MLP neurons of a small language model. Each row is named by its layer, matrix (up: input weights) and neuron, and shows model dimensions 512-639. Each number is 500 + 25 x the weight over its row's rms, rounded and kept within 0 to 999. Numbers have three digits each.
After each neuron's rows, "fires on" lists the tokens most often at its 100 highest values on Wikipedia text that the model never trained on. A number after a token or word is its count.

L6.up1696:528528529524532519480484475500500497508496500482531555514487494491523491523537513512494496487545500498503556514485504488500507506543511491497511471461518539508478474512501474497510518547477516494499552417482523476520474483484484475494531486544469503494494470458489486466519548491465554483488500491511463494512521484492494525478484545496523489448491476499490501508519499525517488469531
fires on: " by" 16, " with" 14, " to" 14, "," 8, " attempted" 4, " into" 4

L6.up1840:531506477469556513462437469472544485497492476519495473528490514522500477502455487495476486494485546494518505504502510524495508505528485492508506516520512542520449501514483460449519566490528498499520488467503517505511531519463456484492539507510480494511488526482535553496477452510507497502511494486483479474506526488495435486500502507465534503532483491513502492488463499516500504524480
fires on: " in" 14, " on" 12, " On" 11, " In" 10, "On" 9, "|" 5

L6.up917:510476482479499506481523522506490493551533505501486538468510482521517494482456467459491520507455482468475543482476531504457491471509501492496515513469519539531475520467489513528456506496484475462507479511521503531530493504477491490493540491499501515511507494514527480526467474531497530506534517483498478553466484520458476471514467533505508459520484469471448499473486486549514533482488
fires on: "C" 20, " Jr" 13, "S" 9, " Inc" 7, "m" 5

L6.up1551:541495473497450540499498503558544507531547493508497463511514479520481503470558526499524503487437512465517501509500509469471489490527514465503510483512521475512544498531508454489515467562497472507529520515491527474514499494541474495519513495530480515458486535503514511517486495481449514541518464448509536479493538505533522504480490516549510524506480540503491510480507505510523534502482
fires on: "us" 17, "as" 13, "ius" 9, "os" 8, " Kunst" 4

L6.up1371:512497471484460491502514456486493528470490442479494488549484552509487508519445522531527537480463513492467499488483530507504513510532478517510509496478498533484488495498429526485516483506493495535502493476509498477475495496472494475520453490449493505478462485492465545504480522529508518479489522532475490510506508552522538491493516525492479507505518475474502477566494473440510497530496
fires on: " B" 39, " J" 9, "-" 8, " of" 6, "Sh" 4

L6.up1388:497484471474495529480532483509506462514516486502492521528488500520476532503486497518509508464480514506497501497497524508496536507559507550466485494504517493527498487496471522489531499470524462481486518503490482508473496443477459531460491533475474516555507493530506481556524504485537454522497518560453475481470533466471470502511457546486449519498516444553496488499458512474504540477441
fires on: "5" 55

L6.up1595:509483486484512529489529498515494509451512504497552524472436494494491535505486499500490428517489537525510489482484506523491494535453485433500504521494516498469528471492542473483519485508485503517478522528518482521526499490451493468483492511493504505482491506500500454532478475521508470501455514516515517464468484497545520478538515542478444506504506466538530524503466488550514488483490
fires on: "0" 28, "v" 14, "7" 5, " ." 4

L6.up121:502485510487513502512473485509544517470497499497462503514528508523490542446485534497482505458517439498458506493494533507485483522489497507473480541525517508509511470535487474509503477485512508552504494530498520466458473514446513506537448524520540494467496516508545464523480520550498521480496524491498522507487478487464501502472480508506484520456553515507536474532524551500510477486490
fires on: "D" 26, " v" 9, " c" 7, "d" 6, " und" 5

L6.up1690:528523478503506474485515503516488480493532519519491488476494531503504503493563488535429511457523483458465471494548492485541513541528535520481539481499480517502512473529472495494547535471501494494517493517499498517491431506477484454539459515485484525519497508532524502490528485534505530521472558512531472499484521483539513503498506517511497523566481506466502511495556536584540495535490
fires on: "," 88, ")," 6

L6.up1265:449436483511491506488483513531481508487516540498512515523546518536522490516520517509524484497535510469528479540480514543488500506493466500582540512490508518521503473499527498499528468538462513523511486501479505531521507521539485531522531484482466508507512443512517554503513503511512512486502512500496498522500457472514522506524520504511510473526520525468527480511485493497505508507512
fires on: "2" 30, " Black" 11, " The" 8, " Cy" 4